config.yaml
num_hidden_layers: 16
hidden_size: 768
num_attention_heads: 6
num_key_value_heads: 3
head_dim: 128
intermediate_size: 3072
vocab_size: 16384
hidden_act: "silu"
norm: "rmsnorm"
norm_place: "pre"
norm_eps: 1e-05
positions: "rope"
rope_theta: 10000.0
rope_fraction: 0.25
qk_norm: false
attn_scale: 0.0884
bias: "none"
tie_word_embeddings: false
parallel_block: false
init: "trunc"
init_std_qkv: 0.0155
init_std_o: 0.00273
init_std_up: 0.0155
init_std_down: 0.00137
optimizer: "muon"
learning_rate: 0.00991
lr_mult_o: 1.5
beta1: 0.95
lr_head: 0.00651
max_grad_norm: 0.5
warmup_steps: 200
schedule: "wsd"
decay_fraction: 0.525
decay_shape: "linear"
final_lr_fraction: 0.1
batch_tokens: 262144
max_seq_len: 512
doc_mask: false
train_tokens: 1215000000
max_steps: 4635
dataset: "wikipedia_en"
MLP neurons of a small language model. Each row is named by its layer, matrix (down: output weights) and neuron, and shows model dimensions 144-239. Each number is 128 + 24 x the weight over its row's rms, rounded and kept within 0 to 255. Numbers have three digits each.
After each neuron's rows, "fires before" lists the tokens most often just after its 100 highest values on Wikipedia text that the model never trained on. A number after a token or word is its count.

L13.down1249:078130110136098112142135126130148129108143129099134152155117162120135111142145132147132092144119104132147135169085079099122127109128142194119172161148142157084112113153173131109135138134154139121156166160118125164096144113123118113099139139116096090100162163137136114174118146100135139151
fires before: "1" 34, "2" 21, "0" 4

L13.down2709:123169098129156110152130136155114126164159137143129128194122107164119101033153110137159100065116151099111134102121119124150096139164147121118131129104111101133128120149107127142101132132136130136132100119127119153142100101104112140141142119161119096110161134114146080105124147100129152141
fires before: "|" 39, "2" 5, "In" 5, "The" 4, "You" 4, "D" 4

L13.down2560:141146124140159125147152149173163154094130140111099152147126111155129116106135102089131116121105098127127132132131149134056139087104147150119091114120165147087198129093171128113122141115105064150119133118167153171128119149174125153144104098159152126108167095131106111100122119121138122133
fires before: "3" 56, "2" 32, "4" 4

L13.down1546:100131108115126099131153143139111103118124114135140145129139140104158135086176122106145115164140157129223124169067077100112122123163117152102138141120150187137150084126094092107096122084160139099139145125141145158141175110140156144118138209132099149111099120106152117151100125158152104101
fires before: "2" 41, "3" 13, "1" 10, "4" 8, " |" 4, "6" 4

L13.down3042:081105104113120113137129091167126115102120133137122139121117096144114150090143100112124130104099132154103105141137110101109116169128129167151071129109140143117186145098149164121133115117151133169151104143084141139108155116140103111147153100130154130105120123109157100155091115114142150128
fires before: "9" 73, "4" 4, "," 4, "2" 4

L13.down1379:072123118117174122134163143174114145107146139107120161200181131156161151148142180178120073126159154166144118092164151133187134114110120162085138141138148095096138118119105156137102094100089115163165091108060144123202171100140148172142126083105145105180144102168135123161107117133117127148
fires before: "0" 34, "1" 29, "2" 19, "3" 9, "4" 5

L13.down732:133153119160122145145121135175144074127148123114120146099111099136112140017120132115120155096094132138094116141129115106141140137120138150115120149139116132120155113132075198160149088137091155113121085136116115147136161087102118087167160130097122112130143103147114086131112128138102121109
fires before: "\n" 96

L13.down193:122091151105094150121139123120117145128114140051150143112105109128100123143182159154127132111152136114145179156143085150160124115138133109156079141132159160129133121104137123148100120132111142170117065079098099121138149173096145150126110115139143139098162102136167121138156150149098116099
fires before: "1" 21, "0" 19, "2" 14, " " 12, "4" 9, "3" 7

L13.down2299:088089133170146174076123143122160093125128137124108121136140124090100106170159120153171128116141143153166175140088115139148100140138104134108130155123147132134103142158121157095073102184150155131121127108065122103092120120115119178099139092154122150172149111129149102143139117150170159091
fires before: "0" 40, "3" 15, "2" 11, "4" 10, "1" 9, "6" 4

L13.down781:165128106072135102119141116114134103131123129116143112114125089133152135091108149102102115099127187114096115120127132118124149130137122141116119105105104150147145093087081128170122132166136165136159128113109129128104145127118156104095107110103128127133136154130138114110108135117121089105
fires before: "." 36, ":" 20, "0" 9

L13.down1847:113119133220153126124139130092107101140091105163157130116103123187127158096145115147112118101105080152114156117109126120127116137161136144160155147146190105106128148121093101098086085117086180137117113145114095172177169140157131173087106116174119084120139097117127141117119132165113119101
fires before: "\n" 63

L13.down1957:137117135141139084167158130200150124124103149114147135097129131103137137000132125093112147106143131142121123108143120135151128129109125138107122158148147167076118147134127105162104139106094135197113067139108147099113117106141116128145123121126142116123143143125103109144132147177132132086
fires before: "\n" 89, "-" 6

L13.down1724:135137147126185074129118107138099138122125129122098115141091114139117110023129148156125161110169120131151153120136080075132123162112138148121078157135175141144108107141098151174152085117125136094115088093113133088168141085113072125110158147149155116099153065141133105139147111122133127140
fires before: "\n" 86, "-" 5

L13.down860:131143118132137139133149092139153122117141106117058143125102154079141138110119124138108127108120158087055149147127070119127140102105141124147088091144086134108153101129117125143134091142117155145162121097151136150138153123131182137172154103114139130076138149159099101167149111157137131132
fires before: " |" 58, "." 5, "\"" 5

L13.down897:075149111172134129171114136133120125116130115118130125104089107102150117086124144131158199154069164127158108131113086148147187104128119165113112101118125131135101154114107134130077145144137129135139102135152123163098140135135096098124109125079113107135071090113136135121118109094132145124
fires before: "0" 96

L13.down1383:129160149154151126148156118204135145115147093106130141158132158137128130159130144131129108081153173147121120165075070130158133155126157155093124127158133153102144103102104144149106104113150141120131103083126100122087160120125095106136115108097151147118103093146114115102121119093071117135
fires before: "4" 18, "2" 17, "0" 16, "3" 10, "1" 10, "5" 8

L13.down26:106109143074108103149127127105133138090126091154131121064136172105169124157139102156109094118131134139199096164129134133164165129166139125113083093154124126109133117131160132163130125160133151134133161115109126147161146099159124154144161137146117134071137084150127145123099137113118177109
fires before: "1" 20, "|" 17, "3" 8, "4" 6, "|---|---|---|---" 4, "2" 4

L13.down613:125084167140156110134111129129108121100108109154102113164137108147102155113142137125135117148121167099144091112155127123145136105126143109091141111120124159121139099149162105132122118142140155114143169090119166083123158144137136098131095088099098099099142138140106106139113117153145148123
fires before: "\n" 23, "-" 12, "1" 10, "|" 9, "2" 6, "The" 6

L13.down2323:122128124135171139157125093154163154137123113139089151142117149112139158132121126094100146117134115113153110102147129133095173105137142139099125131106128195135124111173107140214090153118092142126115105139096126106138124133120086124119170106092153117138160155144129128138153056096143131099
fires before: "." 91

L13.down2243:100141124129127100144142141181144127108099162098151109142161103160144157106142112121122131128142136139161097139135125125131116132154165151086129137148114154123081132113100113151102143112120125148144144097111105129136138133124066131138126095094135172173143118132162096145112163145156138105
fires before: "|" 57, "\n" 34, " \"" 4

L13.down2810:123140119152138146136125119133109115106111121099103124110108151150138149091136087156110124125118099144095140153109136133111119104140121163138095161143117119143128144179095138135117098150128129079140109133126113085105147111126134143188122115134147095127160102169170103115108121119139120109
fires before: "\n" 93

L13.down1177:112117176158099123118139167118131078138129152136094140096109125140101128059128141147121124116114159181176113184120118151142112126133131153096100170143112125111167150161126126174153110166135133080128116143158137143128178151096142079101130116150140153101118120123119078108116144133043123114
fires before: "\n" 93

L13.down1146:130141175149163124138132128217114108133088089144142140125141139125121121020138078111164140118146128111119092147091125124099109147131145126159119156095084128094126098147095135162134103085072149097133099119097118117148124135126122121105141105164134118170132102131102118118153123160125126148
fires before: "\n" 90

L13.down1170:159151136144136094087119138110147114144111083137099127128163133152121123161109155156179156131124120175148129135094061122169135116123150153144152138136106103142121144138134117119161078116168122172139159152107126123123113090144148145134192143149122175092151126120116172136139118138173118129
fires before: "." 32, ")." 15, ".)" 11, "-" 6

L13.down1695:128095134154112069131139121149129113160117121123123177108128145189119102031118154140114156151151107127100136172136102150155127132145122143135076154144127111102103092114129157162122141113120097112113118121122146146144109124105099127124093131136154159104160097076202083150139120154163160085
fires before: "\n" 95

L13.down2859:093142079147148084113156099169095118125146166078112116133102124161116118127167124074110137136151166130143126133143077122122138108144133162137189132113120125116111089138148100150167086134069117117154174122105108114132148106143104135146133116129146091166147118112103105136109158123091109127
fires before: "\n" 99

L13.down1807:114117138135138141153071111133127123088117123118140124113131144138108133136114121137130114106126149136105120122176133141142139150089163149091101158129134141149144135107127154128109133161116091120150122155161169092137144121128131092108171138169133134130157127142124134115196165113135126148
fires before: "-" 27, "==" 20, "The" 8, "|" 6, "A" 5, "In" 4

L13.down2090:088129105160150150140142089144081118149092121087146134142122153122121108110144157134127140101121149121124117104202137121125135120125098140128068096144069133152124089152115105133112117137125142102139105127135121088099141131114099119111137122122122128115146150124092109127154108197116137102
fires before: "." 58, "1" 8, " |" 5

L13.down1829:129124113158185128171108146152192119120129159128133143143118086110094148140101129104156144116109097153141146120082152103112077104125154129143120119141156121099133124160128161166078093130094097134141129135148147165119166118160136155111108101098129130141109076147121131177143107148082133149
fires before: "9" 13, "8" 12, "7" 12, "5" 11, "3" 10, "6" 10

L13.down2167:100142111124119127148152107144131178149086151132129136108078120103129140076142113147108135115140185115110137162130106133128121130159137154112122152077140136114128107138105155122104103159141124154156108139143138079135083112146083144118163121174116079173147115088160135135123171133126137162
fires before: " " 66, " number" 6, " three" 4, " a" 4

L13.down1749:096144109145117121111085119154125126162119142129141143139127129142064129163114159147153099131111116192168141151145151139168142117150107124152141122145148078149137148126111138104088119128181172122104089156102124093122155091141125169106092100112130118135143126138102150121137094137181155137
fires before: "1" 25, "0" 24, "2" 18, "4" 11, "3" 9, "5" 5

L13.down1376:135130076106109128090099122103131102126155086125113107101096117134117125051144109139123132128121129115137126144086078127138114137125143134117168114149114142147093109130145157172160142146072167107132164098065118123089083162163109105135104128121143105105110152141131144127152113124163134131
fires before: "1" 22, "2" 19, "3" 9, "8" 9

L13.down1205:137133129182165096120121170135109122110107118135118132141122127121133143098132140137147157129152077100114133171110133100111106104143133162177155137159159103126098131116100126176147126156137140115128140143137130197123140139135125138142181145112139110122100124113134131154109131141161141153
fires before: "\n" 57, "1" 6

L13.down1421:147121132134170115125150140141125110138097160134102166131163154132120138088174116104102091098138125137148097130180096105147128138128136152138141151137088111115109130131101185175129072135082148129130070157088150094145136124125131143111099099111101121123152113132175157133106122108155150147
fires before: "\n" 47, ":" 31

L13.down96:161089119165157168109128124115123091097136138098082114136126121140093156110131142127071096085083117131114140125130126130147146151149109085153152150145145105087124140122123127125123130161131151155132103110105129154070091112100099148146113109131150111104115089112100110095121156148170122147
fires before: "|" 42, "\n" 27

L13.down1659:158128127127122162123107144173102126142152119133201151168112107146122114114138168156140124091123136134096112125110145148157101136089123110110121095156135140124133122126131107128048103156112100128113106157071132167120150133137157162114149088087118106149139104112144114126130129147162132147
fires before: "0" 15, "6" 13, "9" 13, "3" 12, "7" 10, "4" 10

L13.down872:119165127134146085124130140152158149116121111137118087121093084118135122081170117120142128168120100107162146131101091107082093136121148147088157148137149137122127132087138122150130066125116143140143128113102130077115129129107127126098097109122091101153163133107116123104147101129169151091
fires before: "3" 15, "4" 14, "1" 13, "2" 11, "9" 10, "0" 9

L13.down476:127128103131129081123131132149097127148147144114106109147150143107140133083106123154133101123138088114092133127130071110175127089145138152100142175131117103167142134123088166133132073131107099094149143136147135082125140123142112136149130102119093116090128139142128141115167122141110142137
fires before: ";" 53, "\n" 30, ":" 5

L13.down2961:146096099145105140101143145163083117135109126119151119143101110148135138000175124085096137129139171133153111155154135130155151146100146134105075159106146110111139133103107129126139091126098145142098101116116139163112180118136117145143121135118143107128192120131099113147148199149127093133
fires before: "\n" 91, "-" 6

L13.down508:128114126136130084147134143122107158139049088079153118122157140129131110110125074122140120115114150126133145149140130128143117165156100138106111122131131134135123125136143157131163136147133106152137122117141148096139110131145104089136098132154102135079148091133110159175146134059134132151
fires before: " " 34, "1" 28, "2" 7, "5" 5, "6" 4

L13.down1748:098109129103164078099135149100034143137149141131190115146174144155094140058115100097143129124124157158125122193126117132145122141117083111096077157125142125100097170132147164135127127084110121123117117154121119148139143100108113082110127163149119152102142150117132098146134122109124134104
fires before: "\n" 91, "-" 4

L13.down1946:136146097186164134115134152183107126155127131127165124099108132142156128109135120107141113126117097145125140131129102111101160090137188133138132154126127107130092118150138115134148120095125075126091159131137102133143145134136057157140131153120122107164150147093157152112127110122106122126
fires before: "1" 88, "4" 11

L13.down541:217154099133113139103075149105120131159101156111154149115146105133145154065148108120152135105102141120093149167151110114121140140135141151150132144141091125099165154130123172131173141105128158118074096108135157138114142156149136154108174189117128118146074158140154159153106136140126107139
fires before: "\n" 93

L13.down532:086123122135127122146115123110125164114129136083147102142134111114120116155118145157111092146148114132122110126111114135135096097113113151161117117109133115114109091090122118114114134075105137153103141110067143153158124130135130146111161135103098114147131130118123157137181155167120126163
fires before: " " 63, " the" 10, "1" 4, "2" 4

L13.down536:113135139148143036106101109161141130129132107126120168140126141156086120122117137149117135145107138114116160119112065108174130129122104153120143142118114115141133127134094155100135084126140128148149135168156099131095133095135126143144143162143127117073136137111149128157164171144106163115
fires before: " |" 81, "." 15

L13.down1933:112117090192154109156119133157119068174154118140193160123144122116145117027122105106139134111142144140138121175155124112164110117105149135100160120140077109165133100177099146079131100097127111141104086158135105177152141150137116119124152130129074089113102155095125126126155138145131127150
fires before: "\n" 87, "-" 5

L13.down2794:142154130102144129111134096157069142129147113137094150123100131131081143064134111109118164098115167120109104123169093146139118183134144116152071156142125151123143137111102118166139119141082121120128098107096131114146098137141094125112117104143144127146148079097156107120119141121118129119
fires before: "\n" 100

L13.down142:119085116139142102124145123147126111153129109117140155127082153092155128138143117120133111092120122096127155146122122098133140119132137094091143146116115142112109128099141112138143109127162155142151102153104131082135147124130132109108117135117082168160157132149098154124085121123145132094
fires before: "\n" 75

L13.down2910:124129108124167090113156131110133138134122139103109127120137139098130088128112092133119126129156121133085118110108110122114164126117130147125130118109114129122103122126087133099147091127144112146155145157140165105097155110165085074156138136126123146105128111091131160120186147165148142100
fires before: " " 41, " |" 9, ":" 9, "\n" 7

L13.down1115:120120062112134144156156114161125134107119128134100132133114104116137104156134132144120123090125090103156128142127130140133144094135091039178123142103119180091151085142112094141100132151130168141083140114136116104153173128163166088132124164073081089146125115126178069137160105176123168107
fires before: "%" 32, "." 24, "0" 8

L13.down2491:149145093141130135146137140125094136140171175130145103118194122135118112100138083155157131104102120150165108091099133146098155139121105067135089106153091170127142148106077111145083125154117067097115109124196101159113132181117107151140122106138074159106109136151161116091154101146140138124
fires before: "0" 77

L13.down357:127159120098159153094117122170136120157112136144142156185133103116154150128097159106128118067139162146135117142144150111166145124124123109149116133132127119153135136104135126173080080139114105095122141109158114146087169163130117151103139206126144140140162106151104089111108148145127140161
fires before: "0" 89

L13.down1522:134124095152124102128136155131137158073133114118126126130131100138150106081157110126129157179165142112149140160092128118151150116146114137143089121109154143116132142153088160149110148161128116170125115159099119110193070120109088139106134171114116130115128134138166148160119096160157123137
fires before: "1" 91, "2" 8

L13.down1760:108117129153115060133131177132075148126134134121134087107124164149121118133133135121129155123160100130170095142148108119131164130073113142159107164149149123121137125146123086143132118097133108143120130131128143150135123115123100131123099150117089079115156163112129145130121112157102124142
fires before: "\n" 88, "-" 6

L13.down1850:134113160119110073144108110142097137166130135116161178130129188169158120096114129137123130143127135113111141154143140111136115151148115141125126128132122179190108094137138163159092137138120126146098144177139125125145122136131124139147147149108115098132132068124088119142185158126167137116
fires before: "\n" 94

L13.down1318:155143105137121089126088096166118124113111131094123145140078096081140134030130130148145101138087126083149138158187125114131139130131121104124093107119116101115116136155135133106092111114132135115144118126161092142130086131136103124111085139145126132126112112166131084099111138126173123135
fires before: "==" 18, "2" 12, "|" 12, "===" 7, "The" 5

L13.down463:106182132173131165091141142205098171110109085143137119192153118150125104112123104109096160126140127115110131099163137138143122174103107121126119131140135166119097100124108132110078129084117169147123109165091135105133142122163122146107134076109087135140126114128106113112127154105140104090
fires before: "0" 56, "1" 23, "2" 13, "4" 4

L13.down1510:135103141129135107120105129088161125167154136133098165152118122078142093152136117161114112113144120165099080131118141140144127109131125140090130134144113091134110117128116137080089173154145189071151152086134140115148123107135148112115112112080137087136114094147139155119126087145147141131
fires before: "1" 22, "2" 21, "3" 17, "7" 8, "6" 6, "4" 6

L13.down2420:200153103160089114181121148132129115095103117142134201138105138080089155113096091123101154132133113081142144089149146122108153160098117115113132136068120127100154083103084099151147121092100135114118123105137103097102116124141142121104115106142067110130064107113131145099136126138110104119
fires before: "\n" 22, "-" 17, "8" 10, "The" 9, "9" 5, "7" 4

L13.down1092:142165172115129155094130126139123111188134114132138116163138167105149134152114132170106107130158137115139122085148089125141107106140128076120115145116152157123126138127148132143155122144148131127105161167110132107109122129137178123142114103093127178125100107164131147151144117108116104093
fires before: "1" 30, "0" 25, "2" 8, "4" 7

L13.down2204:152176140125137104123154083112118133129122138142169150101135125110127113136132168133110148142159099147138156095111147148149113085182112137138134135126153164136164160142111132139108096115161122156119134159149149090088116069068134153150168126122118089104126137119138077107120109154156117126
fires before: "2" 16, "5" 13, "9" 13, "0" 11, "6" 11

L13.down2166:119167139120113122129084121151182127127123124160132124164071157077134137125162097115136093125167151179147105153118167112120131153168097154093106136110122166112107100106116082128107107106141170120100127143112120101128150086118127156123122122140145135097118142175148140152111114144133119050
fires before: "2" 96, "1" 4

L13.down991:134165138129125144123105155155117117146162125094156144107126140118090171057093132132079114135105171166138130169134107151143125137138120144146101119111132116105157151167092127141155138119115143135111073085142120086139136172134114118123103136161132129106153099170147099176137169143123155175
fires before: "\n" 95

L13.down2751:138153118123143172120137104137118120113117134124128132133167152152101156115110110121118152096126126110141131125121145171142120122111142155075077128060093168148150123152140116188141157161132125126124141110116127087160130096142168130136076140141110110104110095146174106148111145132168176129
fires before: " |" 62, ";" 29

L13.down1256:134129116130144147134140133123109154117087113136170158114138152137130116102117092149136116118109174124115109128099125104155132115133170130118129149117141145117125144165152129156134083146161139089135146146116079089111126080118194127157173144125102114092149105128156091136131107156085110127
fires before: " |" 56, "1" 4

L13.down358:140106081116114162115096112110139150159129105161117111151122147166152156119137139083115100133103121097144175110140152096139091110143148092128140137102097144110132160137100134131167095138020122130120119084176077088142110133108101174128151128115127109154133170118100106102116158117113120130
fires before: "1" 100

L13.down1547:119104139135118164135139126091098131110110134072140123131113122149106153255100119134112153127168153158087162095161149136102121087120126128150132133140139143124116116124127114162146119137126108134080144112092161135114139108129116157123122091147110151073132089107126140104108119137094119109
fires before: "2" 17, "1" 14, "4" 13, "0" 8, "3" 8, "5" 6

L13.down2235:179155131146150139105126160117087155130129177130157116106115138137143148035139123127141130104106158134133142125132121129138162151089127134137127130127117193117129116106115134145114114119105172146115096109080160156148097095153126127162096112128155138121156125122138125146138143141099129143
fires before: "\n" 96

L13.down2901:119108123150114129151108136125111125145092121107151137103087149156136155037129110116101149133148182143132100176130111124140134172137108162117116140101175104103129137120102116133123142146064112118120088126169128123129125147139125124164048140117123125119156117136143089153119144147136111133
fires before: "\n" 94

L13.down456:122106134135065121153140119103097119126168097135165158193137138146099132062138151128127104133131131172152161141121136123137118111110119159151131096126143211134139126125132131114143117147129146165135121156134103096171106102138123162113180096134104096169167175164136130120127138136137136145
fires before: "0" 59, "1" 39

L13.down1943:144140131136176166162164142099123163151142125116088112088139143141157118111122134112126119153135119138104120154168118115116098115170170133144151122118104154105125117144088121151113130154121122140139115091153140113120157115107116146108101150137136099154151152133146111131139141105146127112
fires before: " |" 53, "1" 12, "3" 7, "2" 5

L13.down1577:116085102129172133105128133164107104134130123123109131118128148102145179061175128152131099123123163151130139151136111145149089134101148167149105129115134132133089114147113105162147098136105138141122115125153142094128126082150142132132173102112138161147163107115115124129153171157152125091
fires before: "1" 27, "-" 16, "==" 10, "The" 6

L13.down874:112181173108135162104154095143117113073173165120150124124163130107157135107145135131124086110157122133127155091114125119201116130124165127125131138147140140157109105092176129122124102108130128135156099149118134171112172101153113144184113144151121107107158118140167130099130128148155141142
fires before: "0" 62, "a" 4

L13.down2237:122127093139047161118087152145101122152112121130154112158113145182105159190144164072099132108140114121141155128148086161148112097100094157122089112111116129095124144102126105113142135128139100107148066069104106126149119119119140161125120111116109133143111123151105173090114114097153153167
fires before: "0" 21, "2" 17, "1" 14, "3" 12, "4" 9

L13.down1240:129142155139132126126138126194081096143114150130158111118085141165121105022128087143104153154168083133138158167136142099139146140141124128091100127144087094110117167158132147115138147115102107118096064125141137103173128122155148165127132153150150182114146132133181131165111088074149137120
fires before: "\n" 93

L13.down1452:121110120110144080151082126113169176089132123130170181112148132135173139161145119167072115180114112102160140115113088137105115105125150107114100135151138128140125113093077072126122143135120178155152143110159090117136149123102169160179134077103119130126133132135132172131144138128118093132
fires before: "1" 15, "4" 12, "5" 11, "0" 10, "8" 9, "9" 8

L13.down2680:133049152113170093071125127116114144121085162123130100143129127120129129114132113119150123162122125151144129146123097146118122139133132149103142122096111123090089146116103101090118159159121147099129108142123102139133131113135080172125110139123103103131142126094138166134118170145145161121
fires before: "1" 83, "2" 7

L13.down2857:099129102114179094201124084138166144130149185120117122127146097120092151107116122105128094128082146112145108120156079108178101136153128138151152139064141119092137111123106113148145093160073117134115095168154115081121115118142119114143118115173132083171140067112110068111144126124135119144
fires before: " " 50, " the" 18, " a" 6, "\n" 4

L13.down2108:168114131140136135134129134088114120140143152146144135130138124144145138151096088103105160101130109159130130112140143133152150117099104123084120159150162099129068136087119142121082117136176121158126125101165119147167120148165113145173141089111048137122127105123096145099079113097130140122
fires before: "1" 19, "2" 19, "3" 6, "7" 5, "6" 4

L13.down1902:102107119107083105096167120151101137157143124170128127126135139170096127097124138180157138081151085130196125204131132125129154173121134179112113152114148156136113113142150157132140170120091112140079161142132132085117107113093149128101127150107133111162138119084158134130122158150139118132
fires before: "\n" 94

L13.down828:107103101151123175122140171128106088109126145073154139141110127106129134068150085061146133083146155097138131150143118151171114119121111137160118102140135127110106118115163111132116100124104114099143148138163094122121120143126114159154134080111097134176127104165107145140136108131150136141
fires before: "\n" 32, "|" 26, " |" 5

L13.down384:100135136140113101135121142123130157092136138105137116124142133117155097063153106113135133152127130111133141131130144097147123107143130109162130130129144149096114128120071120142113119143120122121140131148224118071120101127093123135146115090179105128087129115112143097066140116158115098116
fires before: "1" 27, "2" 19, "6" 4, "7" 4

L13.down3039:119136112144149101106120140122140158146139104086118110104168098142113157079099148158164133173116129087121145122105167142167164102087136111104144115132110140165115144114122152155110098157133098116141154146122153137122117144137114134110124093111128131162117145119108106118173116135128153136
fires before: "1" 33, "2" 18, "0" 8, "3" 7, "4" 6, "6" 4

L13.down535:099139165140085092121142144125116153128134110153118146144081128162099115112108163122169150124113117137176170129111104122161125138110103134151146127149143146085111101155107162086107117126122097126117104131109137165108146071074100147120148171172157166079148149157117125112119150093085152146
fires before: "\n" 68, "-" 4, "." 4

L13.down1037:083145090113141110140137113168134156088183166106159154183133140145111162096130124147098135114101180139117092111110127144167094159162121124126144106127075134129108145099111142119096090141130103137147074112117135133120164130114086111073074132135151098133134161112144109120106134147134115133
fires before: "0" 95

L13.down1528:122108133126120142067159120162135124121114109104148113088133148137182143103139140165093121091131124118126165118141100127112120120161138094078140126097138115115142137128133151145117129111118065119111141126142082096150151137147134096082146094138072157157130119134115144133145073152079056141
fires before: "1" 67, "2" 8

L13.down1455:081150113128147077127143119133100130087108139120149183128114132129119156093136142143132129134136102131108130125209123147133109150112139176097113131137181148126106128119124120157114087103083173141134125158104144097140117123131118118136152128120118102121163113150161146162144144185087106103
fires before: "\n" 94

L13.down2466:109133160096080163151124149097137145112103112145130111142105152107145107133112127148123136174115121111137149111149154137140101135108154125122127132129119164135131138133148106155133124165126132100155150118161152089141137121144116117138141162111166120190109104128120135097131117124131130119
fires before: "1" 38, "2" 16, "The" 5, "==" 5, "3" 4

L13.down751:131121121134146181152137159156130126149156136171136121134109131179096095099143099134107146155081142145152105162134112080165146091133109141149104140138121150120131126165149132121131136080107142162106156108138132129128125134148144102135175169089117147159132137117129147145120123093137117109
fires before: "\n" 93

L13.down2582:152118119145180140092147114138114107117110137150130137101116103144156194022159116118114175059142144115136151143099057134141119133159146155126122172104137130139125150123115140154128102113108162128105095101077152097105173114129148127148136122064111129166152140107095113143130109179150138093
fires before: "\n" 83, "|" 7, "-" 6

L13.down2386:111137150150121064129130099153122103134157122120103145129136146132137137110103091140112149121128144109177107151121120146145107132072095133125156122115116123147118135142161145178113068147142148155135173137160143097106075089120102139128135160158125126097105065094133129128142145127094144130
fires before: " |" 22, "\"" 18, " –" 12, ";" 8, "\";" 5

L13.down556:134112149141108180134157137204112192117122142096146113140123121151112159032156115103158140121093103109141142159168126099125118098137142177106136129165132120160165141106114157134157081084121120136130111121125128122150139143096118172108132166096179151118130092137135171167122160121112162106
fires before: "\n" 91

L13.down894:098130111161217150109132144145091088138081160110134104112111102170165135154101103092120120170118116139160108167137123139119120134111137114171176139132129142160105112116098109148129157144157120109114163136115108110141141136134150130088135094125130115126130121113131157132113105149106120143
fires before: "1" 24, "3" 19, "2" 15, "4" 13, "6" 6

L13.down492:134144073173126080120128148109143144114129114136137159148178127133106121177119133132160132081111136182105143117147083128140129128120129161150138122131149144135117098128104132103162135121130084120135152172152129097139122092115136111122168102150094125135124064108117125123111151123077118111
fires before: "." 29, ";" 22, "," 10

L13.down1361:138156132115116129132144145167192130126116108128104143142112130184136159123126109090125135086125155118114130148127089162147124140143109146133162126162137146152120114117150115142044141125083094138130160145102127164147156195126167154118113127113126118128123135139103151127115146117109140128
fires before: "0" 82, "5" 5

L13.down2590:125139137113093127140113142145153128117137148115147091133094109136133146129135155152123151143115124122101112129098117140086106120178145126122124127113141160169083122148119117094136115094132145118146177135117125067135089114165126143101132098145098133125121131172128139133134076130153163140
fires before: "2" 43, "1" 13, "3" 11, "|" 5

L13.down501:148165153128119063152151146096128139142096142111164113147149145104133120255079117172141104140123118103127132131128137116122130130117137149147086134131144154131126099125104072094103104122118086142147133120143143114126160113129101092128145098115130136142128164148149112133119134133161109106
fires before: "1" 21, "2" 19, "0" 12, "6" 11, "3" 8